From a checkpoint of a small transformer trained on Wikipedia.
Architecture: rotary positions, untied embeddings.
MLP neurons of a small language model. Each row is named by its layer, matrix (gate and up: input weights) and neuron, and shows model dimensions 128-255. Each number is 500 + 25 x the weight over its row's rms, rounded and kept within 0 to 999. Numbers have three digits each. A neuron's up and down rows have the sign that makes its largest values positive.
A block is one neuron, or neurons of one layer that tend to fire together. After each block is what it responds to, as a language model described it from the Wikipedia text at the highest values.

L5.gate155:502491469503460469447521495478525481470508483513487541541482473510504518461503504482533494535474498518518497435475494527492476495468490495557489496499529453453477498458447471526481482472492495541490467496458538463542487495527460460523522507533481460480468516480478520520519484556488520491479504450517465515520502502462479499507509541486500482529459432549516548536484519444524503462503
L5.up155:512490506542476464539468492551460475521495516501503484501484478460528463529482470480482474454509489457490492528493532430526490491453515508478480540539527519467497522501483542460452498513534462449495487513495504498492485513521477486514528497559516502470457518477529497490475499527511488489497449474513465539463493494447514500473495520519467495548521463536523505525482530513473484500460
L5.gate241:488522512526482473476526511479481456510454541431487474503464475487479513511508496526512509486495501500505486500502523521500498511474504511442464499502484513476498501474490452495475525493484532525517484469473491503469509523502522518519488522515504469501546534488494481490474491503488501504464483523520499525495511493462464517540480499469525460532452524509456520444570506460495479497503
L5.up241:470507466484516477501500502519512522466470496513482517481470477504485484515495482484490486497523470470491448476468534532512481524505532512505488489541481499493526505517549553464495456536510458498529491513493507489480505517542459502533467467498468460510531518532476467498502523483520504485490523533508463483528485485492531495488527459500492488471484493500445542487517508521475469529510
L5.gate460:495515517481509500452493440480439475522544474440544473506478486507514532496534500517477489502497479471493493458508514536522539489526481536459474539518493479513479490509482517545480492519493497490508459471504521479512493498507507486514508522499531502503518480512507492480471515506494489504466412439507514517488489475492536511553503528481506491599499466517532483503480502510496521500557
L5.up460:518485473475507522495524496530487500484496515499501500496450499517516500526481512493515504501475511489541523492485507528507525539512478521487495554534514462502492510540495476473448491502549505475520508499474488507477484459514484507529533515483506480480500488509534495534469478481524504479519490547530472506502483505498479475491470530429497500524482486549535502453506523494516508458480
L5.gate472:527502471492518535454489464513522481493516550480490503474488501524504493491510498525499532473528459510538480465524500494486478499464489563493471518480460512534491487521497506492537516494513497502528472461477499534502519550504429511464477505537512506523510504515526471447502476499495465512522542502547465463510466515447523513532496524484482523492468485516523539476500499493516572490490
L5.up472:455493490494481508491423516461479537498506504512507482483477500503526519506488485487490446488465449503473496463499471493458512501456531510449441499464454526521516500464480558542489540504486509498517524512482499490510484528446476520491487464495480501488503496495498481506493497515499472534494504464534473500486447506511531497527529528501531534499488481508471476469478468477459503505483
L5.gate690:506448498493494473520504507527501491480523501487467488484488472514488479472492507536503494475498500530496503466564489486503476517469541521504501483528522490465530526523469486517482526517528509550484541491479511495501504469512466467510470493480551447526561436460519508503476490485501489484521527449491463526524513506495534502542520496498524587477505514517555491501521487456492510501495
L5.up690:510460454498518495500488484513436496542509510507477499516484470501502476528523530513515475526526455511502487472477458497527524540502524495492471515545517500484545509495513539524474485466539495549484506476481544489500511483499495491512492515523490481567494477476518420484442454455499473461503471464544507489544485525486531516524469510503490503528477549510477462473534440462514467495506
L5.gate701:479457505520504525511494508453486509490550518452489546481480506515528455471517489500493504500480509540532491497480486510516498475507535528459485512483478532484478503516517557502445526508527517507497480485472536530442501530481506469512521529536539438522530480502530476505522559488514472506490499517513459574448499475474473484508463500530473527521453502517515501497510471486480519535507
L5.up701:535506508468481519472493480509468500505489525508554521481458471495496471499521535460505513500480510463490467491498477547504469495489458514448491500476519480498523524466475515450482474522568507492460472498502551512447524487512506504487502482489576482533530505488538505506511475517490475519488519500484455511519501511467506525513473521463491504499488484514478482469534530535471478513468
L5.gate705:508537488503524481454502530511482488460507496472487509484424470490471479545517493507494518513546509474498481496491504522475472483476517546465518506501513537449504512487501521484489521524495509499494500469448513542462558502512500503512466453510505438511527512483513490485470521510504450470468487479505484498504473518459475505546498501467481494509452526497507484473504472485470492491533
L5.up705:491488494520510490427482539459468507490476513462497478503471520492509457528518484500463477497526492499535536499514517490478446490476478546480513509464493523475487478516514513500473517515509509493465512501483543546465510532503480494505480459535495468500470463496516531513457531491488477497435500493491488486482435544500485481496486489531487499471473500510507475486505486513463500528528
L5.gate723:486464478489526452462502483485489514498518529481460501492432511537484501493498505528485511494468483480474489464480470537453480476500515494460511533501460517452521525482508533513476486494508518491455484479474497484453542527498501470527529490524571475508516498467505496466489524478492451463516481497525483498459539482469472491499494486488503487514461473555507502445530479517472468535492
L5.up723:480471495490459506505439502483571519504525501525476519494477440526501519480556522489521488462481516520451517485522511498523498457464514523511510498517470430508498496543442501501509532512523480503502492504517518487543491508504483497511530512514497500477560484481546520503498496549491509491518502485477451470493511480490554503497539534490491500570516482500496482453499488541454518495505
Word pieces and particles inside Spanish, Portuguese, French or Italian proper names, such as the "de" or "las" in place names and endings of first names (Eduard-o, Loren-zo, Dami-án).

L5.gate16:491504469511527517531473521456528484544467529513462520529462511463467487501471517495469498505482474481493544485498483483508498496511487508524478481482529520491478501476469519509517527450509541516513489536510443584493503509463472498523481486475527492518487461520491510551513507486452471463450510531522516511495484472510528489542470498491547508556493482550505551514515489483532514481533
L5.up16:543483519466501477534482523498520523510472530464505476473477478474524508508469528517476478471476486479496504515534490518483453576513504478498528497475511490474481496501509505528501543497492539496492536530545546522497473481478500483500501501537509463533468508511519499508512474477479477486503520501513519491477540469482476520515483454496490499538502450503469542497502510496528494475489
L5.gate35:450506508483469473510514561533484514496476516486508544504484491465466499484521496524495457470483536510513556485457531495445482493454470486496505517496532472535494438533537520461479459507482495525493514510446529576524466537514513496523486489466505511495517498473507500537467504502525476474488516479473532520472483482493489506469512489485563529518443525520499483523504473475495514502501
L5.up35:473530489516498489527498526508528509467520498469480498464491525534477487468496513436550457482488523536506506505502491495498484497498473491504470497526518523496512486495501493453501553542493481468497502513456496509500516497461494485502512551499485498514493548488485473478491479486492502485514516459464473517480512473525539489555494426494519557536512485462570489494498505486494502452509
L5.gate198:448443519455495480488505507462477490442459480525473530508469455532482492517492500527495470465466488473468523504459500523486469471476499505476587503502444497459507443494471492515466496499496512501465471498516526515519533510472466513530480523496465527546512503477512486501461466491535492526470462486483503478476453515513496470559530516498540523509421462490487510536499485456516509492523
L5.up198:510538525479536471508477477503495532530506479523494496517496563467493495484523522470504501549508489535502465508490477521518500550509526495479446518493548512540524490521493496553514491467508531466534514503480471500485474521460507500479521469544470475513482510487523521504544503519492522492474490481504497483580462490465527504458452479523497528509539513510478507473492520470485502457501
L5.gate258:490482517477521516515523514482485518496495481510498521462510496455514497522525501475538488486524534509477513498510506531480544540489506528511489477501540524515556482466490524517492462489585508436490504483466538537463534512489490526533508525468504502539486488545511508496504528463489487481543501494525508489504497546487505487512502524489547539554508503510500487543502486497504481541497
L5.up258:478513507457414410473502491485499462503466465540556522518490497515510465513483506489513510531491515510485505522519464517512534528493471516528492468474522506523497520490489545503515523472518506490539512518464479519463472495475501489500456494563515487493476514464518521548518487493543493488495519497507515508494479502501513510465496498514503525510472535503475528477514533521547505476481
L5.gate287:458485489498458510511487527465506528500485521552501524546495519455470490492487520531510503511454526541533500528511495490470487542456474470523493467479525485502551456483501498519523536500502512458483502524481530538451511506472480478483517507499493497466480504460511481513518502521463516500466498517488534549506502524528549528467533489500483550531503491503504540501504477460513505490519
L5.up287:514464518496510487537497502495476455471517473486538526521523460489524471487478520468525502503506527480504503520437479438485495483477518503487529517493497501506507497497501531532466503513470523506500517508503526499525492524489494495550506513479502521539460455497518557531492500491491496480512497505525484511519500444484506460510495545491518508467458516531514495467505453478497515444533
L5.gate339:465509515469477515521526509469495467529504481498486521485464472459500480472477530505488512512488480535479476515518517497485514456496466517491505526457460487482552464499501492523522495481497510526538472477514486485490502478484478496526539505504472514518460505512497511474502508517484472475468472480520486538467490483506477508516495494493534572461499472478545514525486462481492521539504
L5.up339:525480472491526491493501499479487516533495509512489490501485510449481489500497514472526521491462494513491529456493480482526534533462488504462512536523494523516528517508500515465486489468543523467483514513499489461427522492497517496502513463474491528493528521472483486530472510475524513482533502502524512538495531496520542501496473506519531499518487469517498476507480513455524504529456
L5.gate418:541523499482512461498506520530493488441541468525489497501540519501471490507496503490504477508492517524533508544493494456470469489520457523532508505480474484513499444521495489564516516496509539527478483502548483535468503529446480507517488518494439483511488519513501491517520496470507519500459479507522504490504486515509545517505500475478551520486492473520510537523466499484459523533556
L5.up418:519528487487474518523474526541557484504498464511541493505499531495479481523487492524500494498538522512548483531474493493494502488470475468487506507507490503562481508533492482536430472511461535501514469517508473550491495529473531479481513498484512496475479464466522487565510510483509484505502513519534529510508505464506491487480520512461494485520536483533496481530508469531548520538459
L5.gate747:510531486499482474512521516474480527525476503522527493547483493518474495507471511507500516507496545494493519472514517495490492544515480505488470488507481517510567496521456453490481470517509555546536485513502478484514494500519524476522471496492498501438501478474488509492488490511505459469507509484491527547509500516489499498519480506478533527503431500502554492510546480530516473454490
L5.up747:492521471533508502501483486520528547491416508519488506441535523491484507470496465539467534501449521488480533525531510525520519509511498493465473452463503515514500529512496491544510509501524529538512452518452539500509442504503488499521471475517469472495473480458510462515482486479457537512470475462468500485514521547532509523506524489515481493485485469514495493552485472444509509538533
Final token that finishes a noun or institutional name, often a suffix like plural -s, -ing, -ation (archaeologists, laundering, Department of Transportation).

L4.gate45:501518481469516475498507470495506501487497509531474493458470493495455526468480532512507495470462484478515454478487482498476479497484493522485450484513493542486529508478437498498489498529503502484457518481523488537472495541499505432488469519493491509500501516476552479471475473481488466496475530476507502515516513453477464570545493478515492476534452454453542510510556497493492527515484
L4.up45:505514556477561504482447492520494505479497493462498537517505501474472516464519484465522532486523531488469485468540494514498499489484494551488513481491500515481486494516511505516447519505526512468519459516456480506523473487467539509452473502512478469482474559540529471510489506494481505496488483500493500483458489497478475520526474484499479500567448492501513498483473522529489509478496
Short vowel-ending syllable pieces deep inside multi-token words, mostly Romance-style personal and place names (Par-re-ira, Fer-ro, Battis-ta), sometimes common words (per-me-able).

L3.gate59:519496523457519538485475484488513528513475538471495521526476542502502527520547514515553463504488509482469494507534453494476520455446520525484489515520519481525466525512517485539509492520461560516503509490451457567517503532513484466519511476519493522535468480526496491508467484495514492528510513522529476481482505552477550513477458527503520456483502508482518493467501544519478556501470
L3.up59:518512502495470530530489459492505503493485516481482478484490542493500522517516504561535489501504468512499494467478497512508531494501500527503499537478476512536489460518500451568528529514501520481518494483516474512500468527519522548519493463478441488477504488486506578510501543493517522504514480521504521514513466524457523519500481506509478495481466513490471505522514514478522527543473
L3.gate149:481517497471530488532475545497515520454471448519473516517486472516504517533511521500527503519489517479492521516480525478508465493521550530454462513492502500497529494476510533494492537514455531524444487450501504530501486534518512515514504464476503493497498498488507474502505499519485522506506465490496461482512481485547548509495481505536515487497471504492511490514482472503479539523498
L3.up149:490539502521467466523521504495468530477474543530465509490536529537488488505519491503528486509516537470491489501459522511506460544522503523512516516542522506540509509505473529498496551449554513502479509514510545502433489541475529549471488491503451491467515493477492487453474482514518520500553504504450518470485526451543517511512488471534480486524471498483518512473477540497495495531475
L3.gate282:455490534465502462511475516485504502448446513467506484507543514510529496510482490494520476492439451453444474550480497479495544494487529486493523492480512523489542495511513455513515506469525483514490530422477493527492469549520518530501460510520501467558517527521542477508452448456519533461505520498461534514507505522506474503529487440475485531487482540482489470484537505509507492508546
L3.up282:476518526490493478520443540468528483518466531508504507510506527544479525522488526487545495477442480490464486503486522529496461464528524487502496480520489530523475472525521507552452518482541524452490509466477493518514497508478517526513502519518461471512467483515497510529487519536524513448511476512491519525495499503491492461484485515501499503554491521539504510463476531504491522485556
L3.gate353:471515491439496473526513514486507527450493485494472501503460512495454497529480562507470511465488473497532553485476502512472490554523500522510496508513536506472536545473510492504515495446491538487519533486533483480519509506522498455478507508514499526495536478476516492490490485490483471466515495485501497490536531554479508479503529494487461518515493482469491496506483517554455488480518
L3.up353:499458452492470509494543543448490516480494543484506523496497458537483504507493506520461500465514459516499458527498459553505475516506496532491523528520503522557490505515539521525487557484518498448480496463485518484456514492518491504496486486524486506510490487524490467565501498523431460534528532482492508484449556502532499525498520522473500531495510455528479462557463509519459517485508
L3.gate432:480527498492472500490574513487517459492482527492505474508452518522429500514529511516491543513547501460506481497490530515473495508475475506486499494535511495443487485476480447486495540511528530487506484524498516529454526500520475516493470535450526490467504465514533515479485492526512472473510485477519480521481516501457520495481433478541467551526485490515523520486511509496521483501485
L3.up432:483489454521501534490532508476509486519501500489506502493505534501460520482493515512517520512480479523532512523482496545525495535510524501503493494524539519477500515533506475470469503538499503478502504492485546471452513480530494533473510576478513519489497467530474497460529515484518520472517513482510470529501503533480545475471487451465467499508507522523501516492525538535529475509424
L3.gate446:522523496472484526512442512443486522435484512496489508479506504491495511549497520523538499501499476490443502489480493529502505491512470512485451477456547437489505482565533453545464530486525495493480497475484442485468482502526529501480484471514505510531517519482488477480484504538491497527517493478512484478499513498505476483455464507508504529476502442590481496499505506445422519496493
L3.up446:532517507537500553520499522484457506500482531507518578509458500469502541560514517459531502476484489490529487529473475540488497502464502503477478458535526520523445500501549498522471468510527536501496512524490510446503528514487545517474520484409467489524510492539524464471512502503509558509506472497465533540530479452496524465499458498494536533508508506491486527508473474509478548544506
L3.gate523:506491521477539514540516529532520486495485485491505478516512496528538487558482475507458475461537479522497498486518483477505481470468494530461500480504480504533527477451512518527505508488561537460511519474529493460470469514458493515511517505498499523482469484498459537548484538472494508493500544473467495541512531524551512487517484469480558496515514469499519519507484473487535515514507
L3.up523:457535513478516489535498497512495530526477518480493532489443521504470525511519475502512515512447519505510485533510540479508501513468505511481532511495537529483465498551539538518453496511492506549504503486498516517506469506482501530519498489531518466492469500484532504522482482467508461455519469518503540476530536531495458506503477484529495464509511514495499519509547536435495552496505
L3.gate739:467470537474544444516507523493503476486511460527507494482507501534477505476505477453463472521498505485519514536486550501532487503510531500456495534511493508454496484504512524523489505501503498533477527473503482468497481488497468534478487425523499488512492535524467444509533536464490461460537472503555490490500517474532473505505473512495508451470458462501524518514513494492488517494514
L3.up739:510502506462499442527524539493493466491494523501488518483478489531512496510492456503450469482459501502528464497493527493475456525517505502503515512522474497535537549465510539479486508510503489509508562541515493468473512476526498464512528475506526499477501490542480475480503467462485473510505519510465513491459513509531481528496483534471506490487483498430534511507515512502489518524506
Nouns, often place or administrative words after "the", that head an "of" phrase, such as City of New York, town of Kilmore, time of collision.

L4.gate688:532506541477525524500516515495526504497533493523459518471512503511514546493503513505476474497512512457463473511486500531534471556502526473479499546490508474495462491477518477560519490489460481488497473515456495503507490539507522535451512505457489498528508489559461459506464483512520490509476479494502478482535458526483514488543462529480538494447502501473490508530480484519444500501518
L4.up688:544502508444558522503471513470526524487534557504515483560464460516505523519477501484508498558526463479488542529460511529495507510486482547496496523543524540509527481569495505520539527503495489529476505478499510565462462510515495541528493489486512490534478495473506514524471484530534510428521471528520477484508500472511484468515516448522490506499469489549535479476510490471524494476503
Word pieces partway through a name or phrase that already appeared earlier in the text, e.g. Gra in Graff, Ta in Tautvilas, Pur in Purdue, mezzo-s.

L5.gate54:491519518438476525511461499489521567486473527494491525485454522475476472506504491529559461532430475468463464503516507489471442494496489521488520477481468518516492510530501476550508515482561515495461490529473460495495527479498484495493491495505495453528510466538510501491489503499533501482513506530484485525487510536539528496477475478505511509505501509493487528511488533464505555519493
L5.up54:492465505491481545504511522476500502507471480491500484520497494535510536466510496524504511514485515492493509518517466521504538560529533463467526524523481535500497517507500491509515493512500539449525511515463480549524495539511530511540487489497528510520507519521493488462514489497478528461503483521482499474532494495505472506500433434514477500494496539519469516493520538500461537480513
L5.gate65:479474545468528501456508495469482506473472469475476521461491515479465516512511474509507511472474482505484494497510520511489510500490507499439512488475495513503521410480476496536485512533512531525501484475511498500495527527475482520504494477494504483512518463513515479519499506481508492526482410483505483523510484521485503532533476497482536541552461444468546524535481483477463513521571
L5.up65:507483495490505474480526497510489503474492475498476527497519500497469463544526475471461525460486486484485554490514505510467507496480487529472496460465496501466524492472519498494477505511491553516484484476459516525523507484457445470490516464496504463528513527482488511530491532478478482497535532481539497519480457508518494513550498504482529499501471458523514487518474477483469536553476
L5.gate163:559454519485514559501535528500499497484466504497471509548510479552471485467480498482540459464504487488517486476530466540517493536487541532522480483508474496491516493495485481517555506560492506487551524469482505512557503540450515497511519520526510513526517515507507513491478509492523517488513502501463477490501514522494525483524459510479530503509516488491523536501515503478522550487507
L5.up163:487527534528499485542535520512500547505508450515474493493474471503518515453451498487503458511456477503433481500497497529510490532496510508533505501498486480491497511480519487504503606497454464505485516483507538500486517529551551481522493500511511523532506528514493510438487482518457525460504505534473521451519519519507529477508511429542514500489472526475472497473471514484499508465486
L5.gate243:529528486481553551487467519489515462518496488494513522494487523519505516547520470517467453470488482492495491500493512496515508509488513415475483515526489483542515520468525496509537564478507519487461533492510501445505490460472512486497526452469491540497477500541446503471492507504485495540523472496521491509522522509540523532497464479479493512514522497484469508530450463509479478505532
L5.up243:480514473519540492541520516482550484456440457489518532492491554517495471477504501531490484508495465459496515506521515504514510474490524529489463470484505510510497503512494528548468497528480527510517475450455469498497513508518534502477466507517493492541526483511486487481446499531455480459498480487524527501521497492499491519488465505508491543473522507493504506495440459483485510488523
L5.gate328:490485523476551489445511514478476506476457468484464526485505526497458506517521489493491489471461478493456482503519507504474516498480506505437515485453505507503527415488473482525481498503506512524496482455510494498523515517469486514494497475496514478526507483519504490519489498482490510526500408490522477531495470519483510528536484504498544547549473448482537513525480493499482512525572
L5.up328:503467510489476472503531483485486496486506485495503523481503511476466472536545458488474543441492492499503532492512526501467491504511485508472489460502503509469505498455519525488479508533508547513481482500462503524501516483487457497492514472489526475510529516485494502534498530471478468495525526492541514515494486493532478501535492498474513457491475461522509491505472454477455523554474
L5.gate399:541557551537497530522516491514474518505476531530485510517499529467473527502509501526513500421482418471506455485493490527497551528480511492498551528515523518492504499529507519483523516479519509453462477514476501500498477517476467528479459508535459497553493546476534514499504471478483506469530530482485502477463498511508477503482457485486521494508522504504505521519529478499523496507483
L5.up399:529497508552533496510512513483496518486513522510560474493483487461489501479468556506491485516479477464492459523539528524507507487526513512499484470473492560522502530538513518520475499507490454519505499472531530502498495523532521554466509477518484535482517500534536503491497497474525500459482522503519532499513462525495467458483496475498525480465509517533537496532538496464562493494488
L5.gate614:487480518454496512500508542477518498489508488510522533509508489502479480479484512511542501511483479523466512506541503511472530521507497499522501472463546517505481497494519501513481514464496488508498487483494466504537490551493535512467471434499482517493559502529482512459507513497500567506458491476504489498506499532519464488471476497514527563486509540511497468483522468517456488461489
L5.up614:509520501497481507537503526509487517507479525492475485504523511533525486466497508495466505471456494501438462533460496562448458474515493502516515488492496486522464505528485518546502528497498510520460471434505473480490527535485509458499490455503496479506464528486537497459466493506513547467452511476500553441515521519492429515495506492507497522505440467590505517487475489457502472479480
L5.gate656:493511521491540497514485518454522527448474428489505496485525478514511482519563506529487477505426481526493529547473510485478482494460519495499483557479469517510480488513538530506505497513532472501473509483506515513467535559516503531492512468518504469531503482519566460519500522457466537484500485477499518512538472506490502526520430467508521544494476476503503515475478488456507497494519
L5.up656:482486454512446499522496486556487492490479526525453514487500525550475492472529489533519521494487501488467493470466508487525515506507548440492533481502477525461502492494484446521505503480452497494510467550508472508515500508519472497471527540507488533508502512496512521468470470535538514454492503517535478495501522518491452491530451516511492523501503524509481509509504516504462547534531
Inner subword pieces of rare proper names, often a name repeated from the title or earlier text, e.g. Sch·ij·ndel, Ta·ut·vilas, Max·us, 16·6·8.

L4.gate417:483479479514486517516529499514481519538460477496474526480513472495499542487490504511469512497492454479489528506493561450511528527502506440487474472492446542506512488510510495511524496493511542487519449507510534539535517502487521500482484490530465435511481518536487501496500552501500517506461457479488505487526493491494540519489520495491500499475404487482484514507488491467486529551527
L4.up417:457488465518526521532532511469481532504424529571478529487513496492469489499537444493504536474551534528508491549522527509509504455493508468501480490493498552520501504488527510496471498510517534486503508528500457498570552457478512526518493471471498456481466486475496545530496485548507486486522496466489489477530502485537517510490459510517550521484480495499502478508507497462463513520470
Final pieces that turn a stem into an adjective, often nationalities (Syria-n, Albania-n, evolution-ary, allerg-ic), plus whole adjectives like Spanish, African, tropical.

L3.gate20:456455487490526503479524513460494505495498511494519493532526526507468510489497494516492508538509457494470538484500538523482490483488500540450500474484437514487541491530531522514510457511526527496516452443499539510479528513542472479473520509508497478518470487506486475427460485502528513491501504500544499525547502483517487516516504452503507474498434524505525499454474502486520512523489
L3.up20:475501521489526504520538504490521539550478504500573465521507498505526483483489505477536492511498501486474514513497554508505490524501476534486533498501468527480441494482510468516526504496537483481490491514511534500453495530485478521477530490519482515522463494518504499520526490534542533461511494449492504511502478482490521513493487472542485487513478491524491516506532474464514508487494
L3.gate109:479479522500465529459483497489531508494538486527516510489523446499491486475497530475509481524530508474501519441484530515500475488448521548487487510484504514466496507442494513468484513521487463487506463469518500544485505466477518505508517489514509475531486530478499476478518502545508529534527483489522474481508514466493532502492473530460499487533461492510507495515512501450519486489521
L3.up109:434495491472475486473493485435476491471496520482475472492490482508490528486524516510470473495531541514487539481521502510490501517522541513507546504513453502493498519508466479483515498487510449522503509454511518503459507502500516472500531488517522451505478484481518476468521515505477508473500488537491498472520512518501474502464514501530479509510489444517534472484527473495442490502522
L3.gate154:490519481498488494506486453502546532495507490494509523486473487492486478487514473510503459498512494514494504473466484465484486488516448519504528448516481547478509496486512496490540523497445502474498495488488509495526504521478453528475519515510507503524461530526538552507497490529482524508489518484529539505472512483453490555513464506479512469529496480514514549535499488522528555503487
L3.up154:501492514487462496521528486486506530503467485499511471493508489477492475508551486450503546513540527452504512507506524489496502567538501506514475488525514469505557509487472544456479502529516497543514488541480480537475472496514459527467463512502512494538527518522518501513473519519467535501508457523509501512520485512473485513526488465443485455476456543506499466497510565452485507500526
L3.gate180:499516484472424480455513493472494472543552467470495485508466511511509477547501537494489536486506457507447489452564486528515536486535540458517516511524520526482528511516518525500489496492491497519502490477504544516508534479507536475480546491495525500463480530460519468458464532478474498523500499510515477533533460505507494500499519454482502512538477524520481491522515487523461483483486
L3.up180:488492579526486510555516539478502485509517495522506515540515512533488528543520514474492503511472543444514532490477481509447521509497492537505503492501486517522499528480476468488510511510491477486446504496531480562546544502510517474488485508458480485521478505497485503470477495528484481493536522511520498499492483522515462510468492519516522538479501460488491512535499475521497487484454
L3.gate207:467467520502493503491506494537505499502504514498557525525519518514505525500508508517547518506531555500527496468518483524494451461534468520486510485504454511490463515518505491484449521507520519486515500489456523531497533433472455490515469505486496518550488504513502500494511530527540498481541528453502502483538494479490475486517507508487481490490465495513547497531477457493498498519513
L3.up207:472481528503509510503520494474506535509495503490525492491455506541514502484450487502527471553517449500478489470501506526525595507452493458445509458535499507497524486504524515472466491509461475512447506453450507505520508506507526481482480503486528478518488518459428495466531512498499520508526472512535485527517493492514494526491449487508537478491438510486502503466519494515508521535500
L3.gate517:490445510481500500473516521502487534482481493453495469506489542485491437497570533468485532490508498469492503477515522501500546496499513517480517522496499548470489530480501568506470531535538504477524442475503490578506546517518478495490509511464574472526486540509512469498484485527525483499476494494509490542504482530503505525527488475503525506517453523511512502497490485479459545503497
L3.up517:468450499460496532478525539517497543528493476487517523532505520501501432484514488522499490502521514449496482450478477497514513452508506516515500504468508550508529566472480536489448495533471486473501454544478517519494500478534527491467467538483553461478465517489516509468505480537474466485469511506542473518513511528506506502513498486479520497497508487496505499502525482513454528511475
L3.gate604:479514515437496465505530499506492468476511484477472520484519508479500529481520494527518532498508466518499521481510505515474559518491503517469507495514513517447530525468509532490503454509495523484539480476476497456481548497508490528500533489495485536513501517495488501466503519508521523505517514447504481542499521517490469514501520463511516543528462463485511531481484502519492507527500
L3.up604:497456517525482503487505471514519456519497491507512510469533492514506523473481496497456519474473471479459457476467466495512585509481497498445528496508495482483518530504477465461486473530472493502536468491510543473535458487496506488504504475496505506528478533480523501503539519540498499523562482556564515533523496540515499522534482533486478501532504501526512493517514526521482512538544
L3.gate641:484505524509492521465510476478503487516459493489511532495484480502479506498491499514449515520470516495526523510485521492517469514491519534486491519504484477509528482512458533514489503478508525485479475523512493482509518475489476460505459489498483478494501516518502526495493492537524522483509463491499484500453443575479507489510495529489515521535493444490482502501519500527499493493512
L3.up641:491484453479452484525550424485552527494456521528500473476509491505495515529469497511511478495549556496506482503480507480535479527479501527488483500489499512459493524509496479516485511500489510486513513503525479468467515496497532486486478494501517514528449533460521525522470495556491496457511485478531511501511548526461487517521508497468442458522491481536511504486524473494545517453521
Final vowel-ending syllable pieces of multi-token proper names, often Romance or Spanish, as in Alessand-ro, Eduard-o, More-no, Na-ra.

L3.gate61:505489507496546484510503444498504516512523544489493520481496457493469486478482459473495522470460514521485520521487511489460494485512533540507483506502454542511500443524491441559483528485472495511439509474509522517526549508468474500506519534522480542510482467495560494525488507497526488447503470481516509516491485507489530472480511482468539502494498516527492473536500508462435548490480
L3.up61:517524481523503539454478496529539501488497532521502479521508534481519517483514529506505526507504517475518477492529512483479514495511432496484537556488483507502555491507512467509499504460491498520543495535453498455471497487466525449516502462505521485490503500484508496516512499510531519488485516498514484493502494531497489499481520500542509499505496494491521472504489490511523502500504
L3.gate85:478515454480505485497497482450520525503462512509463536531457528485517486489513505466469504480486516523488505500530506496486503530503505495493535468475449475514535509483463484511518535507503530555475479467515512509491507502482454502533494501523478441463481448496512515512501517510533520458511470495535535495508493526524496490500464485508530520478453471474521494499510478460468544473552
L3.up85:491542466487538480532467490440477545480520487503502485519496522493519500515474515487469501519488514493505513473507454511526502484498522461497517509518461476504519518495493494504507491492473524531510514471478524511455481462473470536527487495539446451473453476513498475493469534542517528507493488446489519467531461514519500479471526482513487521482448497469505492480516489495516526472520
L3.gate225:462516491494515528543535493486499492515480508524476510522494495487447527508496473509510500474469464474521506497535527453517501528484517467485484496542464512493520493489522486466498501463511503458490527473532488535502511480470482541535494488526478489518462487501478466505481505469469565534512511523523504499491446458519512476518511458514529479470500503476504492535500460479465468547527
L3.up225:504498449531518508488492500470500500508469486498464508523525497502528498520475502521537474478497474511504479509525526538515505458534515484505549523515462507554511488544528503547505520499489474496490520503537492488542500482484464485497489488510504472535500513518500467532462516476510490482484509460483466495498496495512524468493541521514515509437491459503506536498503520484474511515498
L3.gate277:516516491477485514510529485493480470509509519534527480471513485527469493500483503451524497491460528500463478520479490516467527510546517497503471496527491493475533461518515484519499549527509509483514523518450497489492520546484462513492447532476511450527507500508515490504478479557495489494499476506535507480512460525460495509497499498488533469511473487489488554510469514445504553504503
L3.up277:520563505489426494485498499527470518492513497560471523515492475495457488468487530490521541504473545524518501542477546515483530505505532455514474431518491508476478506496453479475482497498516501547462510468503527475519495539519466514487518510511488504491475513485496485461477521535488499473530506576511489509492516488507467457494523477493486513502454498509493508512548473484472506505499
L3.gate693:486481513513506543511538529493540535543533512484522540535451523557466486494528439482514502497460476516485486488493536505474508512491510512465485513483501494532512485503466496493496487507491502515451469466531502554526530492516492465501522504466474491526450500473559486510511525468465496490506510511530475493537499516495495471525483465479498512500496511473527456564481524524453539476484
L3.up693:491511460487500463534545468501527551493510500502517512520518512487489506497510470547497513526523446541517515515524523505529482505504513508506497548484489496497506513511480500505488442504473506468484465470507527524457529448463474475506546497501514516486480514458480472475478509475532480456511523496477504530514521557483516493489523500489492504482499538508483505468498531498466495536447
L3.gate696:514461498481478575493514584529485545502492506476491542534467499530494470513482472453473547488482483475453507528493516524478487480475511541497476457464483495534557479498462469466513480486500488516508525510479479512525493497480523494532532482517516513463511493472509520524464492511461483457475486477526489534504482490508556470509511527455557504495494519509500473495503471504491526518485
L3.up696:478495513466492524483481512500506502486527525503473496527504446477504505490483503504503502494459527514486502504474524524493522527534477473471473491529485548491518528507484470480493497518500502476496515528497534517522503493523479479491531528490480485532481524502508478477502529496493484493487511528516514543513483489451488509507507496528496488535481515515544505552521501494519511541498
L3.gate704:496544501480489520491526492504490562517467483482515514493520485509505522481467469469483498436494494457478488518504544506486496532486506470489478502501501457486500463474504502508464531546486564488516476506513483502578482515540487517497461512463481470488513542540521504483500488538512520516483459476498525504470472501487467529544538509524537517482461453495473467554494468491501538536487
L3.up704:501509454480516511507501472491512499510473505531495524516508442528476520508467476489503548464485526510557504513455522487519503496563464487525489489514483508480514499513534474492492505524486522470570503477524511494475499524522467520561467540487511487528524486522457477453504478521500516477486497554502452472496531524475498491470483512525499468541493445487532498510542505484515507488536
L3.gate727:513525492441503491471488497493496524497461533505505540504494488540486515471475487491473503456491509533486476530475498515508473494506518481489511516473472522503486434530534481521514549479483536458533491465539511513500464536423487470525482487508475526508474514482519536507530522545468500513529467495481510495512474454497499482501501496523516495527493516504530529518490497463524513500500
L3.up727:477458496525487482492510490518505509529489478443483491480531525478464540526484491490512486528484482511481471486534469473462505527492493506473470513530463477479492464537478509527463486494518480443513512532490501500492515479519538498494514503483505518498502509505517496501456521513502550519514457453511458525491509497515482511499530532517518518534491519526471515513498460561499467494478
Final suffix pieces that complete a word split into several tokens, such as -al, -ic, -y, -ry, -ion, seen in recover-y, Inter-nal, Photograph-ic.